Part of a small language model's weights.
Architecture: no biases in attention or MLP, untied embeddings.
Training: 215M tokens, 6559 steps.
MLP neurons of a small language model. Each row is named by its layer, matrix (gate and up: input weights) and neuron, and shows model dimensions 0-127. Each number is 128 + 24 x the weight over its row's rms, rounded and kept within 0 to 255. Numbers have three digits each. A neuron's up and down rows have the sign that makes its largest values positive.
A block is one neuron, or neurons of one layer that tend to fire together. After each block is what it responds to, as a language model described it from the Wikipedia text at the highest values.

L5.gate228:114095135104159129130090150133176122124123145136133129125162129170114117102137104120082127155095125135195127136169079158157145120116139150147124116157152153155117134128135162150107126118133142118115136124111180123132109141127137132123087149163131107141115125089107190156113110119101119134141157138082129107127148106138119125132127127197098106149106118145177099122120145135158131126133
L5.up228:097094117085153167159098154097124141109100134120140182123156135135127167117115110132123129161117112146124180107129129105114117127119141141106122136132134127119154076098100120198121129166123131163117126122078167107132121093096112112124095160124112147149130144159138178130119159089147133109141181159111121146138141124153086137111129087140162130162148135147144094131138114102197125145181
L5.gate316:161106144096126139123130141106166122132112155123150099090171142115085136187134153136112130155077152138158137130160133133173139119097130136112130188065158153159140135152124179095134132106151162164130133130129147099119113097129125139139136089135132129142142130169097124153129099138136122151122113118167092091146140107150172098150122113173108124134121132110180174130150112149105134176087
L5.up316:106142127095117105141150154136083125100166157125110106138156097095166130152118133130090153142155111095145142110126129135117110136123123160113114181074159143159133096146160141104124139190110123143120154124122156088119175119085126124091136124128100136171116102189147136145148128108138120152140141135148059114145127126153123134162141131153129141125154150150168148104130132151177165125123
L5.gate354:123100114106138137175151128119147107149127166162182138124160161150115149148139123152087120150137087050161134127167118148140133148108083147130108122140142100102144157152138113141104107136097114092119130126072156138146140155099116162102118131105178170154159080176108123121147119129143116145129135101112100119125149124108122089120117131103131118181136192110121104140112146140122133162114
L5.up354:124151172147156153113081141127109112129110137126116127104135125147145106149145137145146141121154127084137131128119144130186108123119150135138126094131129115125130152106126122168083152152092124139172112104095148104111114129107148101106109071103130123167113083151086125118088142098127127138128141133099067112141135129155162106152116102109164081165159167118175114145158093148112118126130
L5.gate451:123109117131185129105191121098129139130127166139105107118126137136104118116131134161091114138152115066127107117141159177217093121115157158150125144076166138130118129137108145148113136123146119136116123070106131127128107156108154129108139124122139155123106119102126085124115172166124134105106070133149076126102152098120127100119152096147114110126149130134108110118110111125131106143111
L5.up451:149123141098106134114123173122125133125091149108134117127114125138093147118116120141108203134144161126094083104132101119089111116133106121140097130188150127118143144113141101139103096153082083138110104127140107140129174074139136120139193120136156162104123125084132149099135114116115115122126082152072144112132129103136123122097090100123116138133053121140171106143080114097139104141124
Description: Word-piece fragments that continue a word just started by a short piece like D, d, Th or wh, such as Th+at, und+is+closed, W+ind+ows.

L3.gate262:114128119138133143132130116177158091130104109125080128117124118164143122100129120091141138127128112142146096162149172127122133142128130138133143136119153024102165099141165150131141154137143125126129135140095112152130156129112144133098170114138091133115153106134150155138129113155136114107135133132153086147107136116140139109141154102113150101126076078109091092162108103155123099140140
L3.up262:157131150142160089086130102119137133113138212127113139110117103145102147104085123128111154126114129174104158137147119123158120126101130123186143166106132119142152158150112134140122120110107081131102141162108179136119166111132166140196084129130176155148136131150112112121136153154134137159120167178148154132136109108121211132123137100150109121126126116137145110133115159119140134129153
Description: Fires on the second newline of a blank line in Wikipedia text, just before a new heading, paragraph, list or table (e.g. ==, The, |).

L8.gate7:127102145139175109153163172107119126117152128110113142150110111178154106128157123096166139158158105106132122115160154128117098130118144155114179116129112142140101168142129102172117125154116130119139146129149108139137146124175129101072151106142157130144172125135126093163130144154138127125138135094106169140100109081080136145091152110127176117153124068122082128136166129143113147119166
L8.up7:130103091115140117128107107095118116116082096132130120109148117106156152095151109121141150125122116133158136118106131106127104140094130174118156190102141155167075113124130151128070124140115150134180134124125136119158146161147151099144090130121112163160130146108136185108163138094143124126146120144118154133110113137130117104146114139092142101110143097145149150148136145142151129102165
L8.gate110:141127120124100148116164164092152119198117146165099124124158118132100168102097115106139177135171092116147134126135117130199087144137183130091118109115111166155118137102120119139134140083121114128187127148149084070156194156130133127078090125152148152144099087142131077122134133103127153083090117133135153123135160117124134113108125135125137118110082146116124112119115128106138118110120
L8.up110:135125098156089143172139145071139134160155135109124101133143154104131145147098113126156116152149158138178132098109150117125180162075118142107104101118110127091124098125114175138126147138150107109069147093111122140111124144127123129185122137098131117138138095153119206121129120119115115098136130132137149093133116168113137108109156139125141132125112144129087101172167148157133117123152
L8.gate144:151133120129068106164166113142117136143108177151130135086113098160147107182105128138126096130127112103138143156131145124125117131081131098111145146157110094156122115162131135109156092133107103110111170117137128117141144155148172122140134094151134147144131142134118127147155118096134119152101156129111100095149150134142161119155194095144117176128120122135083142133159106163185133121099
L8.up144:119118114128086108112145132149130152166121119112137090175121154117094096111123098128100115144089165136168114129145163092135109121140075116082109138147118154132192111094143108106113118136093136124158136157107167094136098133125180124156139142191099151135089121103111194159141110104123139142105135185114114060136086103137144130107144119128109102132135148115168100090106137080133133114115
L8.gate163:164114174147140113154125118113146136133076138174140120147147133128155147144144122073150169119179106128137127126160158133132118134158164177099138152123132097122094118121131144099125157116123125118161149114094160128125180126129156124129113146132171064139114125122151103131130106116068142081129163082101120107116124106101128095155125114126147139164105091156085154143114113145121113119151
L8.up163:123143128075103153111130148150165153132170143134126145104143150106123130123173128172147149159138111119112141107128144101120139136116075095132141147116074157141157194137145154155147118114148123119114160108138143128141128118125138165163106090118184120167123158108153143162074149155128138115094108135114163148132110131140149176121105125169175121131143092148125140085129101138113137148161
L8.gate294:139123130125087118125132127135174125143126146150122149128173079164154115148103132117084141148151140115143124099142151126129112114094124086097140115125065147130088114143127115142140086166134086114128127164163138115138163133126139087172106159182152155128143145126119109144139153134125098130122121140135094131125147131142109118090108162139141149099125107126122104140139131147169174114116
L8.up294:117135135147162164115113111129084094103119141138111187135109113142104113109142118094198176126083182134073128122148091117117099158171119117168137114108130130124130164108136128154104132113136149095135149134119094127145179127150128140195141163083145149087131182123126142115144132106117140082117141138083119122152125134140124159130090096110178092123114104086101113105130131111196099138157
L8.gate359:117094124140107148127110128129114146150111162153132154153094133177095130125113095125091109172094070099136128122170162151171119110135085112118094130127119115145120130160146094096104119151166139142081113114123101090135126143135138115127121114176159119134132125180142121138118097126139130179120114101106115135161100088117154123165114122139175148151146142144106129172140108129156094145116
L8.up359:142118114147123156125160116119152167113121147106168092181136119110108169121108106091113139114161137125129096108123164138155136071131097134107116132154101130117134106146147130093105121109106115102120123164141146153158138107095103105067129084143137137106112085133086121144104092143155187141088151159142122111092153143115135145117154100132168125155144116100146156082139115078137131150131
L8.gate363:148108134139173133126132141069103101149097116154126145129173147151094164147095126149178101109169167124145112106130141146145115157154128147139112073112108117113166117096147158096165102168126103126137159129148165107140123179135114111103133145131128145174115146181145135116085139134135115148107145137110117104171133147114132122101139076148128098157146142081164142124113128168118151110158
L8.up363:105129148133131122098121114115098155151103136134099123125138130154142109136126128113114115141142101097147169162140134147150134153144130109117126092130163109118134126149134112152136124147153089117143152163146121124084106150107121105119110141132118160104138141180146089173136105116172117137120144103077087121144152198173122138154162133167156137166140180101170117134145142115150134138150
L8.gate443:113107135113120120125143133141125150125095122152148168094103151168118093138122148135117123161128153102137141152133127080087129123131133102136141138110141156136156091146160105155105114143136117161139172135126099131191184102146148172100118156160102104158130165137153127119120125143110142128120108104139094092122108095110140119111124115118135102170102078112148112118137096154113111116130
L8.up443:130116162188156145152116131105112159061128139101115108136085154118160162125172135154109126160154142097168146174126150123150139138111098153163088118158113151173130114096143104135120100110064154160119141063134184100147111120158120151127153124153155152140160092131153173129122144166150107151117145128150145140155107159179167156084115152168157168130119110068164103174086147126153128151112
L8.gate491:135107121136182127156145159085107129132128165149112069129099089128154149142119111104112106128145125095190099146171116112134123107121106127137130142132095153094103156100111154122099137142139106093091188107097111106142130183138150131128120134114157127135172143181157137140123123155113120126112148118116050116140129099105113113156125158119172116175125129172116124121133106144124158149140
L8.up491:118118114146122144122096148133171154117100142102146145137135148143087153121170133137146148150165139086119098111172130143118122079115115198109081171168118119077115088124136103107122102103166110134084129127098140077153129164093158123134114125118146135083151137078135132131131117124128119113115149148137144139127157133132100143110179108143116148164135132131107152146085114080109163156163
L8.gate493:114101113155148149133139126156153154091105090136145131145106143117148149111097134128111108148150145072086090151118111190107079096118121143085158141140154110123127133160129123120098116120061091135123161149181098142150121142169156128154131135181167172162143113154139115122131135131142140103135105125107141148120119102150142129124085103149134160140122146107158156110112149124134125172130
L8.up493:119124124170103173146103138127065120110136152138082113136165174119116152121134123123116115124129133110123140154110153121113144103123110121085160118129185147117101124174128130192123175127069138099076126128096103141134181127148140121156130157176111096151085132146142098106134073112136093099126149150182133086120144130170163130101140127108144104124116144143165135130117139118109152127115
L8.gate504:173100089149135151142141106100107127109143131130131126100158132134137150101157099164142153116098099102144106131144110104113110098128086105113149121100081149116137097106161178102095086086116093084168144129150107081158134151188137100140136144150142124151101153147138128133126101128146135121089127131127136154150119091125122118130135086104106121167101100079100181120162137077142146108130
L8.up504:103121132092123146138137114082116116177114176118144161125123144111127131098144112142149151133165130107146135106134130116149090141188087124130118144115110153083144120116114139179103125166167075120115144118115170112143162157081173146130142113160123123139115139173155155134079144101119153079126153141152103140131091129116131102117168135154108123113117111117169135163172121117152119121169
L8.gate527:160132138155080099123147091142145155123080173135090129127130113144124129122106128110101151155088130054108144156115143082153098064094150091086097101137101093136128147133128133125112119098122113118136159150110148092104182112140158119140069087178159143095133139192142134149116121137121130124103139119105072116143122146140178128129090139154159150137157104150152153135128118156148098148138
L8.up527:117150117116100143094108173101114121134127117106097118123139127121113109085142121136150166148138120161162127102130122110134149124161162163126110066114132178151131100153140170113115127147138106110139167130103116124121147093142117134102164131103168147180125133097142091126144128144074171110091139188127125114101131110134097135137111092117134106137111120125126091121155117138124087137166
L8.gate528:111128082134129144128147121083144128193105179147165122127128126146147138124120097144100144103107152125122134107173117133156133111137126118122130120106134146107140103150108124105088103186143090157090124155129150115162153143116130093153095117167149129121145106132167100137129130139105134152102134170109106111084167083144161106138144120128142112126138150153122163098112115151132111138098
L8.up528:099151126096140166088124153128121132147102136132097129128125112128115122112103120143143142133130127134163108150113106169139140094153152175095121161143157121139085145071089173108153142091111132103162140142140136139139163128094112169079101123143140142146114092146200129127149097120136132117099145114114128094107116127139089177088164117100111146110117118133145120147073139146132137119149
L8.gate540:138144154149164116148150171125112157184173169168128106155096126156130122144101140148130129108156117141144148139198135130142126146115137091103143125128123157110153108144083129096130126137135127093158175111156137081151135174175125127090141100185110174136183181179134120092120109126119147151066130128127152132164135119132108148104119115159108124139121158141123108129158116123153123104149
L8.up540:106132134092141088150098127150158161168124116130118152144109139145117138107080113101110151148129150160097173159126096128114144140177106114139120138144131122158128099111162103118121160106050156129175128155107119127138183162131131162127163134121138145184098130155128133156108100077149141113159113106147132149131138119157108139091119148126120087133112093124110133142139146104149122106113
L8.gate587:171134124171135128177108121132095114159141114132104099091153152133120116161145112157122084148151143150106145095126147122156116173102150125093108137096120174149100116142099132130138155159114078117096154098102127118120156130132153136159106114150137134151080087142161124144139147115109134117105132166165129145103133090135139109130166113137086189127071127118162132111114167138123141116157
L8.up587:139116103104132139150130123120142120121153135131121182098076119119123141116142124073098142114091153130179204143115132116110100120127149123090130120117109094088139165143133172167145093122147120085144155115091096111126154154143119117114154111097156119111106172130086131138105144122130121106125114168110128141096118123123128118142110109086125154125116148125142149115145151153127112171095
L8.gate622:135111101137131124143169120094160122157123126154103131122127110137134125137096093134137136157095110116146116142162170114176030139090131094168093094101114126128113118128142106104113126119128138109132122185135105086129174149132101100160135129167099103152074120157126102119144101130097122120154115069115078142155107138146121109132111120095149136166099153114124153119152172117089163133135
L8.up622:168098091114086139142120132101150109095125155123160146120145092137106155134144093149122127127139103121106140126136111124116081114129154116145079118143096123093096115127129083076104085103102082086149143123110120127132194103110153130124126146120138113122083146150169181079193122096115119065163126147123095121099153117116124087119124130123089156159155098059114126148159133129132109132127
Description: Later word pieces that finish common short words broken into fragments, such as fe-el, se-em(s), wh-at, g-ive, th-row, underst-and.

L5.gate224:106127154088131136155141079129114129125127108123154117129102121148148141155126141128131131139107098099114178152161142120093149179111199127114163164107141133116148133114155153103132099145115128094127110140125160155125162135091112122189139120152175143130135091146106164112117097122087113161131120155118105110168138129132169129074139159162140134113101129147126120124115100171118148132130
L5.up224:109116113134127099150122115134116134122124136155155090132119097118114144140135117117132174116095093153129203137147125124108196150120154126101162116097173097170127164145143193105154109118107093113110109097149135156121108109138121147167115109109176147139137102141143160132126143103096110114125155163161150124135141155132183110138132136138117086156129096147116124126179125143123152141112
L5.gate483:142107134084140092133144107115129134126126099141135078158109141139154117153139108120154152127163094145158109099128143108176110149107163081096129097121141110104135113122118140147153150159153098130120107083110131161130101089150120163110155172137074092169126125145104150117121140158133104174127165135109142114128147149079164130130141097147138116127076128184125154127118138152117126123139
L5.up483:158139127124168106098119157127159127132150102139138102127166161117144084118150121138120143128131165193142118096155151096144105107100148126090123108144118160111150108103126144160142184158186101146087108118162134109128146120137106093168124146113109124109123134114104133137140113135120127151132140151149114096114127134112157151097150140118105129130109101184140143103146172130135152125171
L5.gate630:087111148141122118122093121177134132125110122182139174089102139170100132139144135166109137117151088122142166105147115117130102139122121129114161145167101164174136134145116134118166119148135132140083119096134138117139137161127160125147147124162143161108146090132126148158120107106129071145115154122139134117171109145110140081133130122124116162138139119129150086174098079124123130112142
L5.up630:108138140122116101152111118136110139157160057078152138171122145118099099117149111151150159119145119202151148090126175138118154136131168127161158112101137120118088109080136117116120161120111105096104121097103142141136100116082120139131145181134120120154159145089111125116152121170143158082163111167143153149148128143163118127128121129113129156130118135110072108142110105156101137111148
L5.gate649:112100094121140152125106133131162098114173116121128146123131150151094156127119127172092146157182147166140158121159140082113134114140170130079112116100125088109166125115135129153121147082095114124118090118109104133143157114166146127135179150124106167140141108122139127160115157157122141138124110153131148147114159160137155118149110110166102096115150135150129166114123115116131162183136
L5.up649:136125140144143177125094131142149131107117153096145097150104110136148122123103113131101170118175116111124088106131124136137115079114140108158143136143121088131093156134184117102117140137115135121100092090109139189109110137123131130154130107135143113175135126109129116155102169142121115134127113150131149133125143148148167149181128132130133147093154119098103170123139114122077145123135
Description: Second word pieces inside a longer word split into fragments, such as ust in industrial, b in Serbian or combat, ubl in Republican.